python train.py --num_hidden_layers=12 --hidden_size=448 --num_attention_heads=7 --num_key_value_heads=7 --head_dim=64 --intermediate_size=1344 --vocab_size=32000 --hidden_act="tanh_gelu" --norm="layernorm" --norm_place="pre" --norm_eps=1e-05 --positions="learned" --qk_norm=false --attn_scale=0.125 --bias="all" --tie_word_embeddings=true --parallel_block=false --init="normal" --init_std_qkv=0.0197 --init_std_o=0.00402 --init_std_up=0.0197 --init_std_down=0.00402 --optimizer="muon_variant" --learning_rate=0.0144 --lr_mult_o=1.5 --lr_mult_down=1.5 --beta1=0.93 --lr_head=0.00381 --warmup_steps=200 --schedule="wsd" --decay_fraction=0.689 --decay_shape="sqrt" --final_lr_fraction=0.05 --batch_tokens=65536 --max_seq_len=512 --doc_mask=true --train_tokens=692600000 --max_steps=10569 --dataset="wikipedia_en"
MLP neurons of a small language model. Each row is named by its layer, matrix (up: input weights) and neuron, and shows model dimensions 208-335. Each number is 500 + 50 x the weight over its row's rms, rounded and kept within 0 to 999. Numbers have three digits each.
Before each neuron's rows, "fires in" lists the words (lower case) most often at its 100 highest values on Wikipedia text that the model never trained on.

fires in: "of"
L3.up403:565526533395502466566485501502566500583421440490542384465479552534455532580455484512599518530510533501528442522483542449482517421498572446535458391517492517522443479516475511503430523517441557518479488519490474489443509476563534480572540483569521573467474455430446526493459438468551427486568566541449465536584481544450398480558457507573459455487519455466438428536450597443563504528501

fires in: "the", "to", "for", "win", "this"
L4.up620:490480530532426511514515479532437587506452445377486499551566422560503507447536514523484499453512437512516490463474533564388533556485527408425534602547548491523477422571552587565460558496439557520609449486503419529489465538571485547467615498474527628535508474448468481557483468457504500499494536537447510519532503433506575467379465491454408503501470433541515538597564565447577586478461

fires in: "of", "to", "de", "by", "up"
L4.up1270:550494451563516501523529519564507484555460507514464542475491651505449594525494480466403485467511521504515525508461567529458564467504572481492418585506538448533496456463493487493536468551509492452572457517571612497500445504554448503541427544493423552541503464499511588556594493513512462475577479513465486474431475484519509510528468452569549500490475439452536526559537407557410564528498

fires in: "its", "and", "s", "was", "newly", "were"
L8.up963:530583558558574436410580461564502592497488441559475504534532514514455481441480525434460513482473553413492446509539538458502484476517572491468536513515384536551500473486444442506518566519540430595518489460466481498512507531464484399495472516448494557475517611444459566452646500572524481446499518424576527411472403488575486579452519500596524576447509555465580541446498501433500615513588

fires in: "to", "of", "its", "in", "capcom"
L4.up82:510574455565456410477475536523444466544525490595528451458568520476601560457509477472534488520522556439451480499465540472524509487576476383416445481514512428557474556508533545483490481494492532519592451538494536541527441468606509494555448519518478462458488454483477525495512471506597565529449520461478535439542412505607595555451477446519475460513441489556405479603490519573494429507456

fires in: "s"
L4.up462:433502481524464466531473528492536490437533454516522578524479475519491469495482536508566445532542553495493473497485473464522506496470496453570445475439467451475568525519489593515450534594541583569531606536527516590566549433500482458515517484510490524458515478514545481435532435402613606576443467556605521459513406465446468513434539476472378487485605438541525479578488516482577595494502

fires in: "an", "became", "as", "a", "continued", "assumed"
L4.up17:512508486505529495531445490495505547527497422424457378498484571496480501479527536523504442520499490450472475539448434560515551451490563606450483624507524519647523609496426570480512510523518469488501403524486553554510492472421520445441555473483589421558587477555489507530611515499438518541459490371525472517508408498531508569478548577650464634498518521516475539587452552538552536549526

fires in: "to", "and", "that", "by", "when", "but"
L5.up1085:539537518559490447425564464515453487654472547533530466438457460536443516512560590412531445431461502565545569548434445498513450446459394519434509517515501504494433547488437514526450440546551552471378401553471413555499490486440523393515483562496535560549495485545508471541610481443523533492505482489563499525463486449482465405491501527517526556555509480398387495551552484386581471447412

fires in: "the", "at", "of"
L8.up627:563466509426531518450556436600498492600483483510458518519488547446453525395424547500552463546525514473455425478409591544542536479486430519548532534560435499412620436568627566581512559479422465513502504520526497480560532497529470606454583498465595512607551489566493560515562562595575480531436530469605506475553528508519409553490446611397565511479458500510505438406524480463581487511469

fires in: "to", "of", "as", "faced", "succeeded"
L3.up407:390507461444460540546514557556481527521411445595548480567444458510457453528488501418614408511446494489466471565443450478481558549599431428513524509419531580450585565477525508472510375549394479504474443546555559567529430565507463514523463498550535541443504485574481529607538529442539546532485481460520475501423542483535504531546546516505518481492563518507434502574567570484480550621419

fires in: "of", "on", "to", "with", "between"
L4.up900:501480501477505522454540624512488505458406476555524482448411529556530531409513458463493477463437588418493501496483592602534550488550490387505403493473519556492538512449481545512496490515520457370498450591478515546466457521584533605493576499585496531455542462578430537544495547510451592552618525503507534442352517457531544553432461586475453452510538459519514481528491492484445519541581

fires in: "when", "most", "of", "before", "who", "than"
L2.up1189:523511432481504501530602487492458531471518586508478494520439457478501498589554495548461465515597383467493451528527494550501514489483536534521450515416536571527521558547471438501424541451552483450489446487531506408468531571535423465450526481455490398474582543659510458553513496527496560512538492471490569440480520557543631529445572554579494489506507495543416446545513598537456457444580

fires in: "was", "became", "be", "being", "is"
L8.up236:512509507520650498448491507482544477483531495554430494517485543501480543505542481510478588474403553555531412514432486490632510468524466556592582518526496477522485455581480464542569500480591522505429560491480506418388441542462518423485464484545553564536554559516514560581569529514459464516563439592381470505524447534516562442529598449462487530503536550462461593575511407482466495541425

fires in: "were", "is", "was", "be", "not", "are"
L3.up475:437567434474609440482520515434540514486478441469535457510559535485585506560568488411422465464542472445508458518488534532528494471471565565416485495525455445539429429574449455473508495443540546493455526529439359441493463582501471491496383528522575471468400561521523491585478481448475532500539427567576379475431468515427501601492477439463540496564590473562423533458529540506554457507487

fires in: "some", "many", "numerous", "two", "several", "000"
L3.up857:559528516550519564390526527522547449465439437572553405459508487507459518541422557501502551554451592506514380656549485551587451475440383494567512525420574551465497539536441536528438457444486466481518510514539462497418547520427466512500478487568554591554513444491630564519498540493596493499464530481520522389563493590516523386452477521624516465433540478507455361529564468515575511561424

fires in: "no", "noddy", "new"
L3.up1117:450484475481470481452576553554552557401439542611515530513634537524401453538508562540482461520436472597486390513540516440461532517406551490465464516524529448440424573516506497562553482529520541497530507546480550457461534486517523517425439554529538595615596484425537545494490480448478475505530598567518488439546562449558512413431464580541494466390552485487580502423423367510560485520508

fires in: "these", "of", "two", "some", "both", "those"
L4.up39:478434446459521432515640525469559498524475535544520511448476503507500436565489568485525525459461493451494468416470452452567597442429482520556498538507443559592493500468447475502503451476514447454504562478457511459570549523465519515472517533517425493459559477456514506507473487468448466585504459579600411602528404499487528466613443550527556450478479471469525558425547479478464519544521

fires in: "as", "while", "after", "askins", "college"
L4.up1044:486469530489603586534512452534561571560509455491568486515543485436548494463457450538497471483473508589508549536537558525421529474493325479465554523388489494500545497509525496437567485431487460502590388456440465495582512546484431490475512461570525505445555440590567544532476465497440430492558500407509553481565549512429488429449555466584504526478543464420481527475508575443500489439553

fires in: "of", "by"
L3.up231:478444386593472481536564443509497539503425500577496504577505513426480479540475560449483500499528524464498446528440507478476590448513447496486411515536473499486603463498585528515492486494391518385573523553516484423637497472618498489500446555442503581516509448439493413513609507522525512504483487437462483450409487455460606556495450539429527462502470435489571476470529523472449516517548

fires in: "in", "united", "new", "on"
L3.up1172:560448552546426535513484412489417479569477525497498507565515548496495480522518453473450509517558494454540461482463546353544443453489528464492451610491482461523561500470602514510494460488427468490518513531462460537507421563538480473596380449471491509597544536527597522501561542452441472475532498492494486407516538443523449473458571457422484522512492434441466479444521502504561415482448

fires in: "the", "s", "most", "more", "many"
L8.up422:525450426539453524505602418468443517600441546451444484524477533616579427478473510511533424466454514460470508590555482509493519450511450556550491512504499473506529456539481541626484557455532540518588477456412524491435467513537502520504498486459538499461413421479503388454557608445497483507530478499460476450513554500564399438493482516474508487512512575441388478503564571567536541516500

fires in: "by", "of", "as", "year"
L3.up702:562502438487598552553461477520366547414493539548483492505459527474474567431516541487589473522537443524364528432482438516544448537507524493482538505445587509517514541503528522528575507474507483443550575485660482422501507517553531443527537529543493505550534485497435521493440422441568555529493583555584507456437471560478521491567501513479494457491465365506485414532409521507544407561503

fires in: "for", "on", "won", "with"
L2.up1323:555521577421539514576478473509510510410469505517502481557496607452430409407498492490476492472659548566573504459483493507506444506475587474420435523454444518571513518520500472491450527428405493560469486521397466493422549420471443556484481464508534517543471635551425509600551520537557460446558513497517498519562477547496560603505496546429544407449568495489504493421615536498410464589425

fires in: "which", "this"
L5.up646:514529502457480559464509511403528491451485553454460468469421546474492534492491449528537469591490460438462525469464491511486510475538517538432543482506622543532566541558500364565413561443547487500471495426527425491458432611502469611410494500551464489469460601430484469509471524475546591564549515551446417570545558523514476518532445495515511557541508429497442509457527491525506515468498

fires in: "of", "to", "my"
L4.up629:541504564506561379501438500483435491593464423427472497388485562535453427547447567512529486543529505516483511468561424460456498440562412390589481520556470511532507542483554493503402478474569600515435509455486500523443517445499451536589530499569558529496521603461450465513536441445510515530439548599440450480565555489500524455604559450490451507472470480504509464530496440549529551457529

fires in: "of", "for"
L4.up1054:470513571444461612562541487512438574445467499498519506476418459507590512455505561498458459501443544627420455528405454536474496484480548525465512489548488589483500506480477515472522518573448490412395492549514505486461507541484477444479444540569507583487567536491522531494427527508502550556405614476472576515461412446458599485460424534494528463580533412511427530507550498574528509439414

fires in: "the", "this", "median", "he"
L2.up997:493530562586463416532533502453540503540410443496421486496516573450569445514507510475492477566441467556536496584486497482517577531645500488513515472564492519500493494408577471423510521510494463587512554471477565492501596516515451440547598459492460501552561503524568463539582515542503571488502554508527420497530544506470529553515487534487512464527509494549448523504498582434447486463465

fires in: "to", "about", "for", "by", "on", "at"
L5.up166:441418553541574512517610720540601470461467563564526542454432447502482439504473507512491498518487484557483489481477502509481457461472527522479505517569462416437467568480507546459432530496362546517444461541455501551451593430566480525539501559469434555603457417457481455525413514468604547481552516469451473487445469587571529478503551472467508546588569554468549464579522483514537543525430

fires in: "of"
L2.up1319:562587428452440450506426534549514535610532463402506469522527568500495510596400516544560556490614465502442535472530528423460514502505478410467451504562544467467489495532530520528476415505483531447454514499447425527460528453556556502462470478468546480532565479469409451494546466464448463561477454582510476523591548543507454475507582437552521529415491429490478564502495411475560570482489

fires in: "and", "gold", "certification", "region", "platinum"
L2.up924:394494484483517507421556461428478450442594520465509526396515474504480550484491467545476427515542551478561513570615500464477496571456529476476534562483517471479504450468422467506501552514498550523473505490539471583454553543490492459471525602538528502423483566526495483478539557503511461484513442570488448463543570498446572502575475571579516509452476617550435509539489464477515542530427

fires in: "than", "as", "until", "so", "where", "while"
L3.up719:453491552474475452480546460478429481582474544407542540492459410413495541530485502591410546547529509414457584454517565494499462512533463475390488476449487505499486552548497558473504396507427508503505534494526403538373457571528459507489477488496477513477535452558505550481499421545402561550481475561410597453430605480400572510468518484469561473529560451476387464500485503553489532469484

fires in: "for", "to", "after"
L3.up486:379520545535482420440500619543488565438444475408504535546559576577479481511524543400493428491442547456533510468533546548502443485504589455552481480530480502536508455483403579498467491519478445549541415512422541482549469417535519507573529533479506581550547438530513485515518434566455541545498550504553483493501363439501497505542567527424533527473406510465523507583408524480609584452509

fires in: "of"
L3.up689:503568447530487514417477496537407573507507485504499499478506486562608555420442588503565483537474479518474481444568463530554419543479479457502510484470465520441395553522485556421581500385508549563608520520580547466476477491457478471526455447478472558503482525484569491574446431490511574461629491553538434443469486475499526406603510477495507499527552536502497539560432433473543475512474

fires in: "are", "the", "all", "of", "that", "allaire"
L3.up87:543532478493618394436440486599506528529446525449526534383480544561494542574484567561423477573463453497595515457481493496485430527497497471513495483479502531467527511576485543527505574511539504444492477473582464449473487466498477438502489515489488602510423492473568509504537537473541508565469471628450416493430513464473579483594466558483592547525519492589468460492469435581523561474548

fires in: "12", "7", "8", "10", "11", "age"
L2.up1075:472521565436575493459491475511428478496517480401549559557453549521516444498414493454542456474459589514595554460521488387497516417482454550502471570588604470508407394512515480575499489470421493511536524483497500481519518631516503508449487481453440489512474518556501482561485529566527499588497503525430507546476492449466469598473532528434499474561465554616485482545515477415575609420491

fires in: "most", "highly", "particularly", "much", "relatively", "very"
L2.up1241:517507575528574467557478490432451472491492399566519556522549470513541425408474426485515532515510422450580499482611529469568478447426520649501524486515556534456505506552465458548534591441591465494482513482556390496623463626421451464408479524536522468430480549499491501535466522445582489529500518556493586496494519494450479586465529527463511484535597459525442470525475557536462607509497

fires in: "as", "and", "but"
L5.up791:459520505373577493596496440548566454550515489435484532552482464536450482506576500398512483430533514479527633530468482569576440518495434485436509498497491470465546536476507547465520497465452435563592518548466506558507544504426557588489557544477499521534500506532538547486509466497593462531431452568462521436385537478467491538473511455427427550488482575554442597442619465452565402430421

fires in: "the"
L8.up606:461550451551521513562561490479480441510492532495458534564492436541558578470542409499494544492438449480484572460567425524548530454424480481564479576556548534482599428512591528474537550527433536531495488539477424493461485531446473488548501406525510357586529527630655412595584485468495440461529501537482485454521522481563480536517515439504461490501494521481556461569448461573490526599524

fires in: "before", "after", "began", "by", "of", "started"
L8.up548:545486478376596431535496631508491482389584511566499528479450435486469459468557520570507486495479550562468499536484491516544493512521487530508482547497505421485586532538516515478488562461460523496508477545501495445506567538580531436463510478428491514441597530424511509453401534545499503467512458495526524483520488486512459459414521460489563536389501507504458406461426482521563449472584

fires in: "he", "the", "a", "it", "although", "this"
L3.up789:476502363506437383499562427522462498414508428432483567445575501458522554504459540510486493508459495457509472573471497447535517522460461565475485504492493528416569471486491467469471523471542504476447527529500424477528510569405510495506489475485569486488405515505426451469551553492471484475558487525490339445507416459427577489602532444573524526480464462456477540525471374536581558458512

fires in: "that", "same", "this", "one", "the", "last"
L8.up766:431535535520545509498535535482488485499451490470458492475494596500547570542472398474508525569517418420420533495483521645456500354471546516498502577549455527500440583555598457491517483355505455470592490479533500492402548557513439557498597523551507488575524535609615487550516491510477550561567520565543517440505608504507529554544450500449542554528510463460489499406549434567444487467511

fires in: "in", "to", "of", "from", "up", "helping"
L4.up725:411567384559498595476519458477530502426568297596551460471487509487531471489448514499516480488473448501509521562477500561493490558484384527588629497556538488503491541568481544496398488488501516375474416484463521556500536597514469506522467496525532601481424508534440575475481469522535501542472469475505502459507500486618489463489529549526408534431472541558514504541479575534543520472464

fires in: "of", "secretary"
L3.up917:443450520494423500523498524554472423492519470448515464504525519571422519564546500536532492540465561433565516438507544463464492504447534415565468501442498440495522557538462447585542522545516463476469542568483451554411429552508464514463563561506611556507560439491480582572469514526497552451421488448444429585534417505488508507389523478560535587503532447537537389550481508437479461432514

fires in: "of", "war", "other", "two", "his"
L4.up465:514509487473528442487462539591586547510516589523500395461480538462554584498525518554605473459451425449499555514339613505517467498476509476532477571425479568490420606534483505484453551601554508443489538442534504417531566452484489576474525547467543520535615432553566482422581472531490456520547568537465460564460382478465489397490464543544534478499533502447530497568541641547499453547469

fires in: "the", "a", "in", "located", "released"
L4.up429:551452441516387523500611561485519494569586577488521535493439458547573543569473516368484569483432546450454432563531524548551583535498378465499495457466529435530551427533465494408373548556452480460543555421478455408521505536598512606547424475467573585447458527434478438444579478416441467479508498481421395434559515459447516544437524565507476523482477441375389454514492552494525534494614

fires in: "its", "s", "their", "his", "our"
L3.up420:505393471489548466575581463516491501559450501458468442507566484477543451620412441542518570400561600385443423499537536471476490394561586507525462502509393556447483511480509549484534592555521502488540554504470546534513479432495467455560491465453550556469432456496518550525691523643512489484542538530569536484563519468445513478528508536501431566475590442512539426549461533497467552524556

fires in: "of", "the", "other"
L2.up713:523452497452485550562568585484488513503457496538533453498459578484491595419471539395511382503412519517518382518578463550484504468502603476625560514449509468546603548425540503481444517487450570493512499538461478523521537560528450541500503519509502503438525559520581545453429519468484500611503522501558418456397358481502521524439398479490559323535576506478457509523506573567437443531498

fires in: "of", "by", "to", "between", "featuring", "with"
L3.up986:520485552566502459509531541505515482406472518528527497431414472447486529480492553452593509555470483546473540513545542444621539412502520383464551507459540445505586557485449508495409469507470454484487517583500507538529533474522523527473467510467494537551652383485460465495453476470556605631601493516479536456355410529457499493393512525415512523554462531517479525585574551546421523489543

fires in: "a", "an", "of", "highly"
L3.up577:481560457429440479557494413441481425509464481502537518480387483564445432530441526562481539549557593448513504587569534508440546439475435486527457555513516558505550511517469550430522592424513591473457465483465502443499531419462483402468453522551493548494554467525502520509597545496465522547511516438491427477504495518528519365466533563533469546542486493459471545444506431619540601488506

fires in: "two", "three", "four"
L3.up467:529467436509493427511476482434535437531510433573494452448501363412569505483464507489494522518505491503484460551505449550526533551436485528555470526372598592600553489521497546446498555516511512464544485491413457477463581523501543452523553466576537492412456521423609542486558522509430531491464583473447538506556530516463610431472424535436504552466424596490514479515456541546490497617513

fires in: "and", "or"
L3.up1128:335552493544537487556566533480430476495550544476525404351438366440516474493504492430523483510545460478578562474479535561443525482451526508498448526506540453503527455528546457556530521544378508475464485530459468401478492457537500580467476497523435484444546538564517559485471526520531521577480511487476435541450559427418525528465470461481427542454507455514533569392516527419575572522496

fires in: "which", "and", "where"
L2.up737:421507470524523491533619513456476507519521458504426484541551387445482593580519505534510439450414528439533575494505491500468463501494476485442544543418525499639531579572531405551551519461497504555460496472450499498418463577499456436503548535529448584462580508503551556411486527588470566534489468507457426505685575529469594493544374601520523504442494455513549530449509500446536530472470

fires in: "s"
L3.up654:492542524488476435515525474424498512504448451572477425447538500490508455476466404511532445440533493498427508495472502487445517468527522523489428441465489448504551600493567456439420614435537495505522517506510437478501513542506485508533455519447520468517495562581543471446617542484507565489552469529450460477467488555455452502475448526517582465486515499540509569441487574566452505459569

fires in: "of", "and", "as", "to", "with"
L4.up994:496526468475525416411398542616484475520511441553496563394563446498522477434538505554499406467517432542437478493383545498362565487522514459491492488516537527499450483495506489541478456515520534531462463497492441518516486541389465504483521528530534584474478526525566479549511584516472528443502499500462557511613441454514405470569481487479411591610517455455540436491574484444448480444457

fires in: "of", "for", "general"
L4.up393:479490558503504457552528539516449428515603490479551427406581564574541506424549583452457468513536590503565390463492570491563533479502525524509526531435533553495417531529456522597542435481489486484534513527457468528435499457477437485502442486489542451549540528473457526545570544600578573455525429571492472523629507501546513478505495474549494551460564554515488462431535443530488495491456

fires in: "s"
L3.up964:548537472433628444574560515514516458425502441403504597537520496482564483481458527538417582463577441423578499492432513470532568527514587539518470376533415492438439479519578491480492606488507461479450479516480484552481526585478482483512439547469367529535558468418502435414473549504477497494534464449552499521455446450387453515496487406465410527491552407514506505468554450597637481471480

fires in: "well", "high", "long", "highly", "mi"
L2.up648:575520540530463540597545477516420465440499397407325532503459534495463572443553574549433501493509485488473487420469542492527402483553434576557428465519562482597516519498432433487506522478476502493469499549530469481541492533534508411473500578440509495544518567400403639519527516485467504519506493589524461467530526482435526531508494510464532526523486541551554446403481503582500552453560

fires in: "into", "of", "n", "from", "in", "across"
L4.up1155:524505556548410505383537456539497571592445484454513449473552565475497440575467472468506539513541474347563526554465536463473498426486514548464497496442476537480515453545554494517511462455547486564506518493545386503457561476526591435483554481474519516464516482423482525501477575383436458489507475520415537511528521490417431495416520490484507564536453381588492508484498622533517569426463

fires in: "when", "as", "while", "although", "running"
L3.up15:520475457533578475525546519560491533533557504449516440505560490443554490499493543577488474385528474536520399433511461565505584601543425500471446567448477522486511518565473514493521521481433425476444362477467513457564529498530476601558543423493513509431519521448572498415487473437504557453553507437497480435461448524532566438462498506411486482398581384484443467544426440442545508442433

fires in: "that", "which", "two", "both", "three"
L5.up361:393530565378394467437493493510486457480471508518526576541575499463539477506501538487456466392493444504511485480566497480495446428471511525455525477516559463555467499504503447557497506545529424560553476478479577508432545565506437463548475477484471535470362578534504471488482466514585463532481551523464457473577482480346553523618447542609485547485560478436556471585474500508461449407537

fires in: "s", "his", "her"
L8.up1314:515466493527556408579515464475507425428470569485505535543419521509485448482501449476462532480521552375506537484542518532560498480445502430480611479439570607521565525514486519499450494652549527420484482501498584472424548486480448483383527487508524551443534491595514513560488573475465495423588514475442377577484485492594505468542490446489484480465444492435488451483564479509450548434543

fires in: "more", "up", "his", "its", "outlawz", "out"
L5.up1118:530530472514421529597625485510485557436504563535510467505448501486512466560542556441494542417537465549542500427489435593531464491521476519571460437454491432462536445524474536486535600539551531558539477584429491591552455606447502495567503628517478584469389463541576506481568520474560547532488510476589351478544507478488498477519557557495405445409437447464398388565554530508476467605544

fires in: "had", "has", "lack", "have", "loss"
L2.up432:491533451492515499604563534574460486430509607470606503462503459548532517519424438500482610472358449413551422462490526436514470486485534538486510538492510426494612468521473492383456559405508408531449513539626543543418489480548471477474474465513522462542490514439552483499576444492505423423517434569483509480620523472540571524462455490582428469513559517496613513405536519367557528512452

fires in: "7", "or", "9", "brought", "8", "it"
L5.up188:441521512484540497481458466466498565418640470476395560489582520477544514454577471402544452414581552371524511468575578502541455443410445566532489506589620464504455384503483531461477534411537458605517461447472559558434534581541444475541516547567569568450498515437440549468544485476510488537439587539460458496461474489478538390549503483527375476420482557617514476514494482445530508576495

fires in: "more", "most", "very", "c"
L8.up1076:543513530465484504488485383496444560510529522481453518423476550539505536478525473464538414493516487516572508502497457474579580388576543435477490459394535492470495582542485462602437506575564527415574426459472490471466466503464487454425528576514471495398553385516633573503568522483493473477507546589421465424574446436470528459515495550486449535502549526516551454485595491603481528402436

fires in: "as", "that", "by", "when", "between"
L3.up192:496507401491480429578497449568509547559507566430427504516418439501524542561414552448468455551566429560492440470486582558482532485489512530443480532435510519512554504472563518405485459570359461548466553556480483516531572502403512475494492553507538533510525490549540490510494480466449445582572511498460541442381466535528522573544560583536571454504579481515414492486592418435528444469473

fires in: "her", "s", "his", "and"
L8.up398:508591633533603392542532529464517459557515499490417538527485539492541430493451467474539453428506437430533518462514500465582490498566524400495497481492404458512510496610527415451505544486516495495494424502484573551523540482461437606494549461507518484510566444541583495542547562524417448492530590459508484536574486511562504492481487503496497485431489483433549540504498502414458519503541

fires in: "s", "career", "own"
L3.up812:506459562520473432458483416475519473572564418476477554499514572469532487454476518554511465475526546534430576511522540490538557513532521503443458540568488609463473523448553597511531556466613432448469539539433509533417555500414421491469487493570433524570465486507563457432541490563461507462538519584531489498513455592401468576511432521534476496514467474453470536497530556492565549443527

fires in: "a", "an", "two", "no", "three"
L5.up718:449445552452529466517535451532502458448509467477580526414483496547509511425561497462475479499507546509514554511408544564515514437540445444501433571482504480494533460546494591475463540466558487463486487499539595526577561481485459463476459534480432492591510393566575520413421398526519526608508479566517530412461444484523496461457528548550481549414523553502412519501437468459516559508569

fires in: "of", "by", "from", "before", "in"
L5.up741:442565446522499496537467515467469549510476453439491476444557512508515458573544518479562560536473534432564445470478555488480485512478465577528516500452458409397603575519455447523481474487588468472519554524540487508438481491581450453517451482488472541451544476473519574526398524462472506560494503480464527459460359487505482485494576531480483574551430480497542428495557522502479483487505

fires in: "in", "on", "at", "of", "to", "lanor"
L3.up140:557409511519491495562446539497425516613425488540443541472481529539493522468513556487508552508445434559507376511432552484499498395542454521424485518450419520646544440474518503539530520453481480516477513533566507515463487552499461466592451523530552494445565515536422486578533494544484450561494529561404480437530504551449504526537540528492505532507493440489452508595526525526518456531477

fires in: "de", "la", "van"
L2.up122:561539518519528489454547505531474416543524474478434524497412451554510455487495585474449571559462525466549474438466554523402470545365458490439501559438451535488577487449514452499583500446469504432536474487509545474487486500426570459555398497547511420478440458436425421520569516428432585535529533464423538519454446469549511514538464460545471540499495424521491459535558477512507553558593

fires in: "by", "from"
L4.up507:448468460448514462421521575478500525455568415498501555496489558572479389518520546495601570541519538467493448490518457496537412490449433504514511588575500589416594537542457500476561526478593492512549524494398437510390410442558510528482453528455387440497500462519433515583463547512599547502549523469512404541480479484558477540469450589463604494366418462491552430479536495535514505572660

fires in: "one", "two", "three", "four"
L4.up935:359583478490467514468544505553506595546486552470537486407599500497547499393556531547485502546476455439511448418530511510520417501449501560473475480524502541611539506480506552538472542472537438453499502562544590509562444552384494450473527499507523555407494609535528562464510460443531516454489543570624495469475543553487579569495421515593486494471468489485417457497418548504524570418533

fires in: "of", "de", "la", "d"
L3.up1063:541581502423504385389533458521490544502479470464507522412460535459468461560451604425491600501455462508457484473464503508581488465526394379482435460557445509482574519518413524477546555520516502411517537485557574471476548513588487436567388490466511493488486525456427433533502541366454545484535526501459441473462504516501469479567582490523517468515528424468507391513568472532547495495596

fires in: "for", "where", "after", "when", "which", "with"
L2.up1170:459459525445545507470498529499549503569542575514532490423537507501539462546418537524462465442481571476535503494519553452544468551486541570564477467474524508589327555530514446544490516585566462426587531556413456520544551561447443460444471471501403579478487461363540506469460438664507537490568437437475542478602492482437556576494618470512543462568578532571503476491555517555475512474425

fires in: "most", "only", "best", "too", "first", "very"
L4.up546:510534521433583552492488435470506438468533421422485544627474483440467493548561528458482492478490572543534594553566502488555498449517437554412407454507563437542485471521499379536465500424580500506553551538459416473492509490384391475492383521458510514497589523493529514436628498506508515503506614587457522530477499546508502452443454446381502440581533489464453550441420493521484506531548

fires in: "film", "it", "club", "release", "title"
L3.up342:538473530551466603368563528495601431545525533504444504453496418485473487450497475495511455514453431601603456523500514461474546484512587506424483520476567487515493606472521489442531546453452419460538515484583437463439472488510411560548488506532496463556477433477471529385477449623514469614511489486485395443508530557442447511557455563505499474415475462453477441614506497489645430433524

fires in: "of", "film", "club", "company", "lake"
L3.up214:511491514409536502546576493545519462475466545565511459477547428482514412466457603417502481609464479522474487455470436512507458542510576644486501484477493513509484535509518562467467545415479438452507523475585413494526576500467406408459534508454506545567448499467510496527455436529498535554530507534485485616442424484490503522453505495537545501399488395530546471515541482580525472543478

fires in: "s"
L3.up244:508557443449574555493548444492535491529454477451492496479559477508488406487494482544499550461557502501427470440532509532441516562463577436507481524486495593480582484517471557535464471521501512445517578495524494584480490509466496497474578500452505632489483463474509536542543565489567608606554435459435371461506467439418474495533543474488513552495590404561402485526493500466510621456490